config.toml
num_attention_heads = 2
init = "normal"
init_std_qkv = 0.0151
optimizer = "muon_variant"
learning_rate = 0.00128
weight_decay = 0.065
max_grad_norm = 0.5
warmup_steps = 200
batch_tokens = 65536
doc_mask = true
max_steps = 14208
MLP neurons of a small language model. Each row is named by its layer, matrix (up: input weights; down: output weights) and neuron, and shows model dimensions 176-239. Each number is 128 + 32 x the weight over its row's rms, rounded and kept within 0 to 255.
Before each neuron's rows, "fires in" lists the words (lower case) most often at its 100 highest values on Wikipedia text that the model never trained on. A number after a token or word is its count.

fires in: "of" 60, "to" 7, "for" 6, "at" 4
L5.up1008 [132  87 147 179 148  82 137 144 163 147 125 114 138  72 103 125 183 163 135  96 138 122 128 163 102 116 128 152 117  87 137 112 102 178 138 138 104  64 128  86  93 170 112 112 141 140 201  96 146  70 141 105  72 118 122 124 102 116 159 147 101 129 170 181]
L5.down1008 [152 120  91  85  93 155 111 156 135 175  77  97 118 141 138 126 164 122 115 115 101 131 127 116  75 105 192 164 139 140 125 111 163 124 150 119 116 116 161 106 146 155 154 127 163 150 121 162 126 120  84 107 159  62 155 130  52 105 123 135 133 133 202 134]

fires in: "the" 32, "its" 14, "by" 4, "s" 4
L5.up530 [ 89 100 187  77 111  94 125 110 116  69 108 126 111 111 122 190 166 166 142 126 177 147 154 113 126 103 118 170 101  98 124 141 162  87 128  98 127  62 146 148 141 175 167  98  91 175 140 138 138 200 137 123 145 116 129 131 120  52 148  81 122  56  91 167]
L5.down530 [ 89 187  77  61 124 150 157 150  91 155 176 151  53 140 127 113 117  94 105 152 150 107  88 147 152 154 105 144 134 134 137  89 144 154  91  91 151 181 126 157 154 138 123  50 141 118 103 125  91 164 156  90 120 140 166 176 170 188 125 124 108 160 193 123]

fires in: "on" 27, "as" 15, "for" 14, "entrance" 5
L5.up999 [103 150 157 127 106 143 129 137 140  99 120  27  93 215 133 114 102 155  84 169 128 112 127 134 132 115 179 142 138 130 127 119 127 127  85 153 121 139 164 154 162 159 116  79 112 151 100 111 146 125 141 120 155 148 106 172 143  73 143 118 207 135 110 192]
L5.down999 [148 116 175 126 116 115 133 132 168 147  95 118 173 144  90 114 142 111 110 175 105 146  81 159 120 143 105  74  79  96 163 136 187 173 142 158 111 188 144 114 187 161 120  66  77 114 122 117  80 154 177  94 113 124  93 167 107  63 113 123  97 105 180 113]

fires in: "software" 23, "so" 15, "soon" 7, "brother" 6, "john" 4
L5.up1198 [137 174 154 105 165 101 102 130 133 145 130  70 191 123 114 113 132 133 122 135 166 132 112  76 156 102  89  92 159  99  64  87 152 117 124 144 160 186 140 172 202 131 155 104 165 129 160 110 124 210  99 114  96 139 122 110  72 135 115 146 130 179 108 211]
L5.down1198 [131 120 107 105  65 116 130 129 135 122 137 149  78 112  98 129 143 145 154 134 131 131  62 132 123  85 162 121 159 120 143 118 139 145 123 129 109 136 170 124 138  81 156 130  91 172 124 102 109 185 153 128 136 113  54 109 124 126  55 150 104 118  88 100]

fires in: "to" 30, "not" 12, "would" 10, "t" 7, "will" 6, "cannot" 5
L5.up1241 [ 74 150 163  89 172 136 120 146 156 149 161 208 127 131 165  76  98 166  96 136 129 151  86 133 139 106  74 140 111 109 103 108  94 130 145 115 133 141 119  86  79 165  61  95  68 174 153 147 128 101 157 152 113 130 138  89 164 116 183  72 129 102 113 145]
L5.down1241 [114 178  99  77  90 182 154  59  84 159 108 177  87 155  96 140  93 158 114 161 115  68 103 125 146 158 201 111 108 133  97  56  82 154  97 139 100 128 147  97 127  43 111 131 143 160 108  80 122 146 108  98 132 187 112  95 171 129 133 116 214 111 158 162]

fires in: "to" 86
L5.up1153 [143 141 161 151 132 146 120  92 148 141 103 120 140 178 137 121 151  90 118 157 154 130 147 162  89 156  96 123 131 138  94 149 148 118 124 143 138  90  86 112 161 154 152  93 120 120 160 141 114  67 139 127 132 177 125 191 188  57 127 141 118 146 125 103]
L5.down1153 [123 120 162 148 134 145  51 105 150 125  94 152 180 148 148 120 144  66 104 117 114 124 164 171 118 168 133 109 121 133  79 149 157 126 119 112 150 129 148 120 192 136 138 151 122 145  83  81 189 135 104 101 120 106 111 168 136 114 131 131 134 153 135 158]

fires in: "the" 53, "united" 7, "japanese" 4
L12.up1105 [110  85 153  83 128 152 155  70 188 114 146  66 132 110 173 154 136  85 101 187 173 147 100 110  86  62 128 136 107  98 153 118 152 105 138 170 190  99 187 112 116  83 179 129 131 145 104 164 152 131 164 108 190 169 143  85  97 141 142 113 137  79 154 106]
L12.down1105 [ 96  90  69 116 104 165 133  85  90 135 137 184  74 105 172 175 160  95  40 134 133 108 113 164 131 142 145 126 168 143 188 109 172 142 103 161  85  86 111 149 181  91 110  95 159 160  84 163 140 164 135 130 116 138 148 119 109  98 102 173 167 148 169 126]

fires in: "for" 19, "to" 16, "in" 10, "on" 9, "of" 7
L5.up472 [149 166  95 161 126  92 101  98 155 129 137  85 117 112 204 171 144 164 174 106 101 181 154 156 102  83 141 114 145 138 171 173  97 113 119 144 153  98  70  49 134 128 135 117 146  61 153 106 177 160 136 147  70 172 133 148 118 106 137 155  75 168 119 132]
L5.down472 [148 100 157 104 140 141  99  85 161 124 130 120 120 103 123 165 115 147 101 137 212  97 147 149 123 122 179 150 192 141  88  90 177 110 146  94  52 101 173 212  88 119  71  90 125 140 161 133 139 132 107 115 130  93 165 129 193 166  82  97 141 115  99 147]

fires in: "for" 16, "of" 13, "on" 9, "and" 7, "beyond" 6, "in" 5
L5.up1142 [210 107 113 137  88 146 177 119 150  92 115  94 134 165 149 134 145 137 102 127 120 165  69  97 134 149  98 165 126  89 141 120 163 164  95  96 108 111 127 131 143  89 159 132 153 150  91 121 124 180 161  92  95 140  99 160 176 166 128 154  66  68 146 223]
L5.down1142 [143 134 178 140 125  96 110 139  90 140 136  79 149  50 124 127 116 129  89 106  96 104 101 174 151 170 146 151 165 160 154 145 112 111 149 182 120 108 118 111 100 142 106 101  83 151 145 117 120 107  52 112 119  94 129 127  81 151 121 148 120 207 100  79]

fires in: "a" 26, "while" 9, "white" 7, "what" 5, "america" 5, "are" 4
L12.up723 [163  80 173 117  94  80  87 112 164 192 134 138 118 134 149  99 148 137 173 193 108 134  92  89 107 111 161 154 150  96 144 102 143 105 138  62 137 170 145 148  91 141 171 122 125 115 102 106 121 157 149 175 123 188 147 108 128 140 132 164 110  70 202  86]
L12.down723 [103 118 175 167 135 141 125 113 118  91 122 139  85 120 162 166 124 166 176 196 121 129 127 165 107 229 130 125 124  77 179 125 111  99  67 147  82 125 152 163  85  93 182  89  78 152 134  70  52  98  78 147 124  74 138 104 113  45 109  90 128 170 146 183]

fires in: "and" 35, "uganda" 8, "to" 5, "husband" 5
L5.up226 [109 145 189 107 111 109 177 182 121 173  49 217 102 204 154 107  85 126 153 176 199 108 139 155  72 116 144 153 105 113  72  75 148 103 113  78 148  82 106 159 150 142  92 122  95  65 143 151  98 139 115 138 178 125 123 142  74 187 147 176 106 137 142 132]
L5.down226 [150 122 164  56 119 188 135  94  50 159  71 105 115 176 106 150 138 114 133 182  80 170  82 161 131 105  77 123 135 148  99  82 205 144  81 126 158 139 102 134 120 143 119 130 139 158 143  74 104 150 169 160 118 121 128 178  73 107  98 113 122 134  50 110]

fires in: "of" 33, "to" 18, "for" 5, "representing" 4
L5.up1747 [101 200 124 144  91 111  86 136 174 134 106 121  50 197  87 137  72 128  85  93 114 145 123  83 194 112 122 106 199 123 109  82 121 122 123 166 166 167 110 149 144 100 154 167 121 138 104 138  83  80 108  62 191 143 142 142 143 100 131 105  82 135  89 157]
L5.down1747 [165 150 160 113 134  80 110 161 131 106 158 180 123 153 104 118 136 192 189 149 159 129  84 206 110 124  97 143 111  87 137  83 148 120 107 144 157 173 107 152 140 190 123  67 111 152 127 161 135 114 158  74  82 124 117 147 129 163 129  93  67 126 132 145]

fires in: "for" 42, "always" 5, "although" 5, "alliance" 4, "of" 4
L5.up1077 [126 165  95  96  80 120 180 113 123 119 127 115  81 123 153 126 187 109  96 188 127  92 168 226 193  90  64 141 120 159 162 141 154 121 108 160 157 139 160 149  86 148  68  83 141 137 104 107 125 151 167  95 116 170 111  86  99 122  90 183 128 106 150  79]
L5.down1077 [152  96 175 115 166  94 106  92 156 138  97 110 122 178 157 171 138 156 146 200  74  87 133 108 120 149 110 190 109 134 136  77 107 191 121 124 132  78 109 127 117  88 150 132 145 156 152 111 107 149 154  82 138 106 104  55 145  93 148 154 127  85 198 202]

fires in: "that" 24, "such" 15, "the" 7, "also" 7, "later" 4, "which" 4
L5.up1688 [142  98 152 141 149 121 100 134  94 128 126 117 128 102 121 116 138 146 106 143 197 131 162 102 189 118 126 148 110  87 133 188 138 103 166 123 138 160 118 147 121 127 102 133 156 164 162 118 169 209 158 135 128 156  81 137 134 150 158 127 120 125 117 142]
L5.down1688 [122 169  98 155 109 151 155 160  77 149 170 150 174  97 128  89 152 135  83 110 183 120 154 133 167 145  82 165 180  95 191 127 146 154 131 156 141  76 128 151 129 127 163  43 152 182  79  98 165 139 207 116 141 133  93 150 157 144 122  97 134 146 148 178]

fires in: "that" 39, "which" 26, "even" 6, "events" 4
L5.up1630 [142 132 186 118 146 137  83 128 131 109 105  85  79  98  92 144 197 115 119 174 115 122 141 120 140  92 142 197  64 144  74 111 185 115 170 147  93 112  72  83  75 197 134 123 143 135 153  84 217 161 106 140 141 122  84 116 152 104 116  80 127  87 138 168]
L5.down1630 [182 133 178 123 121 196 127 149 135 126  99 121 143 130 109 155 132 154  89 147  74 196 143 164 126 116  75 118 194 113  97  70 151 120  98 139 136 118  68  50 121  95 103 136 148 127 162  87 168 108 100 139 126 106  91 152 113 107 118 178  53 138 147 136]

fires in: "of" 52, "for" 12
L5.up1393 [ 96  74 163 146 131 181  72 117 201 100 142 139 119 139 157 126 131 174  87  85 145  92 137 181 133 149 110 106 179  71 115 107 111 139 126  81 106 179 177 110  54 160 157  95  67 137 110 140 122 155 165  81 102 123 131  79 172 184  95 119  99 164  93 206]
L5.down1393 [105 162 116 163 127 102 133 129  86 181 143 184 178 143  99 179 158 116 131 154 139 134  94 175  89  84 153 135 176 105 138 140 158  80  94 132 152 162 126 136 166 149 146 131 137 159 134 104 124 105 109 117 156 199  70 169 116  88 156 187  56  95 157  86]

fires in: "who" 34, "software" 19, "so" 7, "infantry" 4
L5.up1157 [125 165 106  83 126 138 195 106 112 112 163 180  99 130 117  92 101 214  38  72 126 146  85  96  95 203  96 181 106 114  90  99 141 149 186 136 114 113 148 142 161 122 165 105 171 123 153 114 175 162 155 158 121 143 180 109 107 134  89  97 106 151 125 117]
L5.down1157 [ 92 150  92 125 121  98 137 112 160 165 118 140 111 172 122  72 108 159 126 140 106 142 161 193  58 130 145 111 169 124 195 121 177 119 169 103  71 140  99  92 106 126  84 114  78 148 159 134  56 131 158 145 123 116 159  83 136 145 131 105 146 229 112 175]

fires in: "of" 39, "tokyo" 7, "falls" 5
L5.up1883 [142 135 149 166  87 120  99  86 118 162 132 165 123 152 162 215 212  78 134 165 113 142 165 135  93 149 146  84 146 163 114 167 103 182 183  98 160 154 108 101  87 157 111 168 107 108  73 117 128 171 153 126  96  76 149 130 118 128 119 111  83 152 164 156]
L5.down1883 [115  80 110  87 170  43 139 153 129 178 162 146 116 133  90 153  90 130 117 148 183 102 174  78 130 150  95 124 147 146 187 129 172 171 170 110  91 177 142  33 112 149  81 129 129 148 103 145 137  81 115 189 161 113 147 104 141 119 133  90 250 172 136 172]

fires in: "of" 50, "notable" 5, "the" 5, "multiple" 4
L5.up604 [101 117 135  93 139 102 120 129 104 118 157  61 123 126 130 139 153 105 141 131 114 131  94 108  80 123 105 171 170  80 157 126 128 129 144 145 136 176 121 101  65 130 102 156 159 147 138 126 104 113 158 180 109  95  89 144 162 127 149 153  95 119 200 126]
L5.down604 [140 102 105 149  87 118 184  89 100 129 156 249  76 147 118 105 126  91 137 104  67 179  94 165 173 154 145 109 131 122 182 144 154 144 104 131  96 107 106 132 122 118 167 152 110 106 126 122  83  90 177 178  64  96 113 136 116 155 133 159  84  99 163  75]

fires in: "a" 38, "the" 25, "an" 21, "most" 8
L5.up735 [150 145  87 159 149  92 174 107  92 234 180 153 159 137  86 137 105  83 129  86 123 139  71 183  77 115 134 110 158 128 122  94 109 140 193 162 137 114 142  99 147 135 136 165 127 124 122 106 160  98 131 133 126 137 178  95 129 166 163 191 116  24 162 172]
L5.down735 [154 127 113 150  94 112 131 174 137 145 137 158 117 153 140 162 101  99 113 107 116  94 141 167 122 127 124 119  52  88  85 118 150 170 140 156 134  83 124 123 132 143 144 166 148 118 106 188 132 167 121  72 116 112 173 134 135  84 136 114  88 131 114 172]

fires in: "has" 18, "had" 16, "census" 11, "have" 6
L5.up479 [120 162 209 129 182 142 118 128 141 117 122 149 116 151 131 153 159 144 116 148 139 182  71  77 163 177 181 166  56  89 123 161  99 107 137 193 179 142 127  73  81 110 157  83 110 126 159 134 157 102 151 165 178 144  98 157  93  58  64 148 105 138 141  59]
L5.down479 [ 83 129 148  82 113 125  58 172 101 138 136 138 136 125 137 180 164 112  75  90 106 155 150  83 142 138 143 159 187  97  75 149 111 161 136 170  54 176 164  78 131 148  61 126 114 142 155  89 146 125 118  85 127 144 115 143 151 154  66 119  80 126 129  32]

fires in: "the" 35, "it" 12, "a" 9, "this" 8, "him" 6, "their" 6
L5.up261 [121 100 129 157 134 160 134 132 120 137 123  83 230 155 120 155 128 122 151 120 115 164 154 106 131 152 111 114 139  87 134 145 150 141 106 191 142 179 144 132 129 151 103 164 121  97  82 181 151  86 146 133 165  94  92 116 141  94  74 123 137 131 163 191]
L5.down261 [ 88 135  78 115 139 108 178 112 139 114 152 134 189 145 119  75 127 136 117  99 106  90  87 106 107 187  93  90 132 165  80 181 179 137  74 146  99 178 112 143  98  51 134 131 148 103  90 168 160 103 102 159 187 179  88 116 109  60 161 165 124 134 131 135]

fires in: "of" 17, "during" 17, "summer" 8, "years" 6, "win" 6, "in" 4
L5.up1493 [111 106 105 127 105 122 141 129 170  59 163 134 125 133  91 104 133 163 155 120 122 177 216  97  71 163  98 124 132 107  93  58 152 147  99 152 101 104 123  84 113  99 140  68 123 103 128 151 111  90 142 139 157  87 161 123 180 103 123 106 148  67 152 124]
L5.down1493 [109  45 109 170 126 168 105 120  86 183 158 106  75 104 130 127 121 127 142 149 155  97 124  40 150 176 102 155 108 134 108 137  98 149 160 144 149 159 123 115 104 109 157 141 124  87 182 180  56 109 103 147 133 170 207 110 134 139 119 121 169 183 144 103]

fires in: "of" 62, "either" 7, "how" 6
L5.up993 [218 175 188 172 136 130  91 132 130 134 135 116  91 115 145 166 109 134 190 118  82  36 146  74 127 165  95 109 133 150 144 145  77 106 154 103 146 106 161 140 105 121 174 116 104 152 124 105 150 127 126 110 153 107 151  72 145 168 164 147  80 125 143 116]
L5.down993 [ 76  49  86 173 128 103 165 134 152 119  79  88 164 174 106 144  91  94 127 120 177 160  97 140 143 148 173 126 129  95 105 134 221 161 118 102 123 125 174  86 161 106 117  75 142 108 168 151 112 119 107 132 142 106 147 112 130 117 170 171 179 136 161 175]

fires in: "the" 25, "his" 12, "history" 8, "population" 5, "demographics" 4, "death" 4
L5.up617 [113 172 177 151 178  63 152 151 162 120  85 140  99 138  91 112 118 108 120  93 176 130 180 139  83 169 120 123 138 111 114 116 140 146 180 159 162 166 170 153  98  92 143  81  99 112 125  67 126 144  85 136 126 118  94 157  77 113 110 124 144 105 129 139]
L5.down617 [101 135  64 135 166 128  94  53  91 185 125  88 135 100  83 118 118 162 154 109 176 138 145  97 156  99 130 191 166 141 157  85 155 120  88 135 138 122 128  61 128  91 143  38 167  89 188 124 118 145 139 201 141 174 175 155 151 107  72 116 128 148 126  97]

fires in: "under" 46, "of" 9, "upon" 6, "by" 6, "paper" 5, "from" 4
L5.up1987 [177 146 130 123 131  81 138  37 122  97 140 101 113 139 149 120 114 131 126 186 126 129 109 114 123 108 123 106  96  86 145 183 108 155 124 149 126 133 142 116 170 139 136 120 136 151 128 149 163 145 133 135 155  95 151 127 159 143 130 157 149 209 129 130]
L5.down1987 [ 52  98  86 103 144 105 147 208  68 122  95 154 111 138 181 122 130 117 170  37 151 106 120 107 174 179 114 163 138 123 117 130 191 112 106  96 132 128 118 192  94  76 146 139 160  82 194  97 112 149 169  75 136 100 140 132 142 159 125 111 109 109 143 198]

fires in: "as" 41, "and" 18, "of" 9
L5.up603 [114 119 155 179  97  59 161 110 105 177 167 119 169  90 158 177 132 147 119 139 169 137  72 132 143 119  73  82 121 113  54 110  62 145 138 138 108 129 116 146 158 146 118 181  74 145 147 189 102  62  89 170  78 134 117 113  80 139 148  59 121 105  57 213]
L5.down603 [100 154 124 147 164 100 122 141 121 130 146 152 112 134 173  29 119 154  98 107 150 145 136 162 139 127 119 181 203 154 118 142  99 100 168 135 126  78 128  88  86 120 149 175 115 106 168 118 180 139 171 114 192 133 138 130 169 122 117 140 132 106 160 128]

fires in: "where" 20, "by" 18, "with" 11, "about" 6, "of" 4
L5.up1966 [138 136 124 155 134 106 166  69 172 129 120 129 140 155 152 142 116 104 154 174 149  78 113 124 158 134 109 114 102  97 143  94  95 128 170 164  68 145 103 147 185 143  95 136 102 135 120 179 130 182 106 111 103 112  78 118 123 202 154 164 114 134  55 171]
L5.down1966 [115 159  86 144 131 124  48 174  80  94 123  90 154 104 145 135 203 152 116 107  92 169  87 153 132 167  99 177 126 154  91 174 138  96 144  76 138 123 126  61  66 123 151 137 123 174 206  75 165 140 129 113 187 118 113 170 174 159 114 135 182 167 160 131]

fires in: "the" 46, "of" 7, "in" 6
L5.up919 [173 104 160 133 122 111 150 103 161 102 105  90 151 185  99  94 117 157 116 137 132 101 147  91 127 117 118 107 134  97 126 159 170 152  99 151 103 148 143  77 135  79 109  68 131 162 135  76 154  97 188 171 101 166  77 118 141 110 114  92 159 112 150 181]
L5.down919 [ 85 167 144  89 142  81 121 158 131 126  95  75 168  66 117 183 123 119 120 129 204 111  82 103 104 131 106 125 184 163 143  74  54 163 103  97  91 158 140 137 112 116 143 126  95 105 150 132 164 162  52 119 126  79 170 170 128 135 136 156 137 140  87  90]

fires in: "by" 14, "to" 11, "of" 9, "with" 7, "which" 5, "daughter" 4
L5.up1728 [154 173 121 101 113 131 151 114 140  69 102 140 163 175 135 124  80 107 125 156  92 148 107 109 115 175 140 169 186 110  77  61  57 111 130 105 167 118 133 105 198 148  66 111 143 114 168 131 120 123  84 140  84 125 113 154  75 148 115 156 170 153  94 149]
L5.down1728 [101  98 135 185 147 169  75 164 158 145  78 159  98 157  90 159 161 113 153  78  88 139 146  85 128 112 103 186 117 145 143 104 126 120 141 142  73 115 187 139  68  89 111 174  48 144 167 195 106  95 144  94  80 126  73 120 114 133 151 111  96 170 105 135]

fires in: "of" 63, "in" 10
L5.up69 [111 109 128 160 150 122 171 158 149 128 136 121  80 102 150  56 138 149 108 169 165 142  74  90 151 177  65 128 149 126 127 142 117 123  95 191 123 122 115 128 113 149 122  94 126 135 127 127 137 108 157 156 142 138 216  90 150 145 143 160  78 136 148  91]
L5.down69 [ 88 113  86  73  94 129  98 113 185 140 158 113 126 140 185 176 137 148 188 151  86 154 107 107 118 110 153 112 110 114 115  74 120 159 158 129 154 139 171 145 136 144 118 148 130 129 123 176 129  76 133 101 160 155 147  72 137 164 197 123 120  73 101 155]

fires in: "from" 34, "moved" 10, "running" 7, "succeeded" 4, "under" 4
L5.up1785 [ 64 151 111 157 128 121 145 114 141 159 125 127 124 127 156 111 143 100 163  87  54 127  89 190 177 129 125 163 118 167 150 110  80 143 133 160 114 140 145  93 145  78 128 137 156 134 132 177 161 110 107  47 172 110 134 118 142 105 165 106 128  90  91 188]
L5.down1785 [115 147 114 151 118 163  63 168 113 138 135 131  78 143 147 130 127  90 120 120  87 130 112 146 147 141 110 107 143 112 107 151 157 100 152 133 138  98  89 142 104  58  75 141 100 122 145 167 151  95  99  99 121 132 137  90 195 134 162 110  87 113 129 146]

fires in: "it" 38, "that" 7, "which" 6, "at" 5
L12.up1282 [140 151 181 204 109 111 194 144 121  96 129  71  82 159 155 143  90 138 108 237 124 140 169 101  28  77 160 148 123  50 106 124 145 135 145 100 103 146  70  91 110  93 113 117 201 132 118 106 153 131 119 147 131 159 149 153 147 161 150 124 132 123 117 158]
L12.down1282 [ 75 106 136 115 170 129  75 135 100  84 116  70  70 120 130 119 100 156 130  55 138 112 161 139 183 159 124  80 129 152 146 143  86 131 100 122  74 119 126 133 151 110 126 161 161 161 118 131 115 179  91 145 195 132  98 124 125 109 140 108  75 115  93  97]

fires in: "an" 57
L12.up698 [134 182 129 106 152 185 105 130 166 141  81 176 146 156 111 127 116 108  88  87 124 150 161  92 121 159 147 145 135 113 125  91 122  54  82 107 180 118 171 148 143 128  91 170 162 135 134  89 167 117  87 153 136  54 139 179 153 112 160 147 144 111 123 115]
L12.down698 [137 156  76  85 145 116  65 128 109  93 144 130 138 158 165 119 129 147 148 128 150 112 108 128 194 149 187 161 114 141 112 135 144 207 142 144 125  92 196 129 136  87 142 118 178  54 104 120 174 154 129  91 135  52  94 153 133  92 101 130 126 115 111 164]

fires in: "that" 39, "of" 14, "to" 10
L5.up749 [165 213 122 126 135  93 136  77 123 107 122 102 126 129  86 100 150 101 114  84 110  79 134 128 109 106 133 101 109 109 117 117 126  83 103 166 107  92 112 144 112 120 102 133 132 188 191 147 155 120 157 105 107 166 107 171 102 144 114 211 117  99 167 126]
L5.down749 [128 111  97 142  93 150 136 183 172 127 104 173 164 151 154 149  90 184 133  75 166 191 138 172 159 182 108 162  96 134 119 121 142 126 130  80 137 177 127 141 134 143 158 127 113 104 125  82 128 154 111 115 123  82 144  79 129 113 147  99 158 143  66 147]

fires in: "who" 21, "of" 15, "from" 10, "such" 9, "that" 8, "present" 6
L5.up87 [117 179 120 180 146 105  66 156 150 131  89  96 147 104 102  89 161 121 135 112 166  66  83 125 184 115 132 195 145 133 146 188 160 192 109 143 140 177 157 166  92 190 152 102 113  92 150  96 129 150 105 122 109 160 188 113 159 144 133 124 103 141 154 126]
L5.down87 [ 83 134 136 117 107 144 111 160 169 149 139 113 142 111 148 133 123 148 145 126 113  91 147 101 181 187 139 115  91 115 187 140 171  93 119 154 140 183 175  98  87 170 114  64 177  99 140  95 115 130 142 147 123 158 162 115 146 152 201  86  60 139 149  90]

fires in: "a" 59, "away" 5, "award" 4
L5.up1123 [137 105 105 182  90  87  81 107 120 115 120 146 176  97 102  77  69 129 185 150 100  91 149 131 139 179  93 112 151 141 136 131 129 125  94  98 146 164 121  66  99 142 147 184  89 151 151  99 124 141  58 163 169 195 158 114 154 155 132 110 161 127 144 181]
L5.down1123 [128 125 114 174  89  91 118 130 109 142 135  95  92 167 124 128 138 117 134 185  95  69 101 129  73 141 122 103 169  67 149 140 150 147  87 131  89 102  97  99  95  94 124 159 109 151 142  72  82 120  66 127 191 179 152  51 145 130 124 143 113 144 211 140]

fires in: "a" 37, "to" 11, "wrote" 8, "for" 7
L5.up963 [117  84 142 148 120  83 125  97 137 128 100  77 164 134 104 161 168 137 146 162  86 145 113 136 107 109  85 115 145  81 107 143 160 142 106 153 141 161 150  89 134 131 142 219 195 161 151 136 147 107 135 138 168 106 118  82 135  72 158  64  91 121 148 193]
L5.down963 [102  72 138 121 145  91 122 121 148 143  90 123 131 194 118 110  96 163 125 106 107  99 150 147 126 126 142 154 136 155 109 168 145  69 126 117 165 173 163 108 141 188 105 109  38  89  87 112 120 116 108 166 212 184  89 142 139  93 117 172 161 156 158 137]

fires in: "a" 20, "the" 14, "that" 11, "any" 9, "most" 4, "total" 4
L5.up1075 [105  45  99 136 136 168 163 172 127 171  95  70 201 137  98 127 171 141 118 126  86 175 105 150  89 149 149  91 133  56 108 171 165 153  86 137 107 153 135 145 175 136  98 154 142 134 138 121 111  76 126 127 107 122  82 139 150 122 133 141 118  95 107 139]
L5.down1075 [130 156 104 148 102 132 102 117 107  88  77 186 153 139 128 116 111 146 150 101 139 114 147  77 164 150 170 167 145 227 106  80 130 129 193  84 176 124 160 134  96 115 153 126  70 114  85 201  90 129  78 197 154 137  93 109  64 106 137 214 111 140 130 126]

fires in: "under" 30, "king" 8, "president" 6, "walter" 6, "bacteriologist" 5, "permanent" 4
L5.up964 [152 166  97 162 148 135 131  81 128  72 145  81 161 145  88  84 125 130 155 109 167 157 172 134 139 113 121 166  83  84 107 130  87 175 155 124 154 143  97 113 101 152 105  49 158  22  93 142 145 139 108 133 138  86  66 184 147 172 141  67 114  78 128 133]
L5.down964 [133 128 155 180 149 150 127 111 172 149  75  96 112 122 188 125 146 127 150 137 114  94 121 204 144 121  85 138 140 137  74 116 113 166 171 133 114 121  74  98 141 101 127 135 106 114 144 131 107 171 112 106 105 127  67 102 136 142 107 173 117  72 108 131]

fires in: "was" 26, "is" 21, "of" 9, "has" 8, "had" 6, "being" 5
L5.up1526 [126 224 158 127 122 147 129 147  70 101 102 106  95  69 190 192 123  88 108 129 196 102  89 143 129 116 182 136 123 116  79 139 108 229  92 120  88 179 146 133  75 179 107  99 104 111 106 160 188 136 133  83 139 100 121 196  65  84  91 100 112  70 131 192]
L5.down1526 [158 158 132 162 108 126 145 150  95 153 130 102 150 144  66 153 123 147  79 129 161 139 200 178 112  95 130 144 184  59 112  97 203 153 101 125  71  78 148 108 189 112 170 128 138 113 123 119 126 179  58 139 158 181  48 127 104 166  98 139  86  82 122  80]

fires in: "with" 40, "had" 5, "gave" 4, "has" 4, "was" 4
L5.up570 [135 165 194 106 109 163 115 196 163  77 122 103 172 152 185 106 136 119 130 139 145 133 151  81 104 114 147 121 107 135  60  90  82 114  89 104 140 151 103 134 170 125 211  76  98 119  98 116 122 150 122 149  98 154 152 147  87 185  82 155 128  92  93 127]
L5.down570 [151  72 167 177  48 169 152 145 166 122 144 163 126  82  85  69  87 105  82 187 151 184 128  64 157 117 111  85 117 128 143 113 138 176 112 118  94 141 168 157 131 149 127 121 119 129 135 160 118 112 134  99 135 182 120 142 100  63 137 141 118 144 125 111]

fires in: "the" 44, "of" 39, "to" 4
L5.up1638 [124  95  90 131 121 144 135  94  41 110  80 116 189 126 163 179 106 139 122 134 131 132  62 168 101 136 119  96  99  79  88 170 105 117 133 209 163 138  88 107 128 153 123  77 163  98  98 172 174 138 154 117 142 113 116 138 190 106 120 137  97 145 135 170]
L5.down1638 [118 114 138 101 104 167 149 177 148  51 106  83 112 152  72 137  97 169 110 140 136  54  93 130 103 134 129 141 159 208 150 125 159 140 150 118  53 131 172 127 117  59 144 191 132 112 172 154  79 122  71 123 113  74 137 101  97 166  96 185 167 146 105 116]

fires in: "southern" 20, "born" 18, "education" 7, "of" 7
L5.up1569 [110  99 145 138 104 175 126 136 144  79 103 110 127 146  87  92 172 161 201 150 159 130 132 145  88  83 157  99 168 109 165  60 102 162 174 116 110 160 156 205 133 121  98 204  67 149 118 103 163 191  55  72 147 101 204 158 133 127 142 121 139 110 110  97]
L5.down1569 [ 87 139  57 103 181  74 165 118  83 117  78 113 110 146 114 187 128 114 109 137 177 130 150 119 119 123 150 160 102  63 131 132  97 131 112 102 190 157 102 106 148  82  76  86 104 141 101 131 130  52 166 107 131 188  83 162 175 112 123 125 115 130 135 137]

fires in: "to" 81
L12.up1319 [103 217 101 154 149 105  67 156 147 148  91 114 136 141 110 106  84 100 151 162 187 132 123 154 139 163 163 148 106 152  93 140  93 131 132  65 146 141 138 114 144 113 123  96  76 156 126 151  99 192 155 126  98 131 139 153 150 103 113  90 150 150 159 117]
L12.down1319 [116 142 160 112 176 131 170 103  73 113 192 178 140 161 101 137 153 139  86 104 114  73 110 132 113 113 132 128 169 121 141 150 157 137 157 116 158 118 120 101 166 177 114 119 149  78 129 118 132 139 136 191 137 136 118 155 118  90 113 100 152 110 120 159]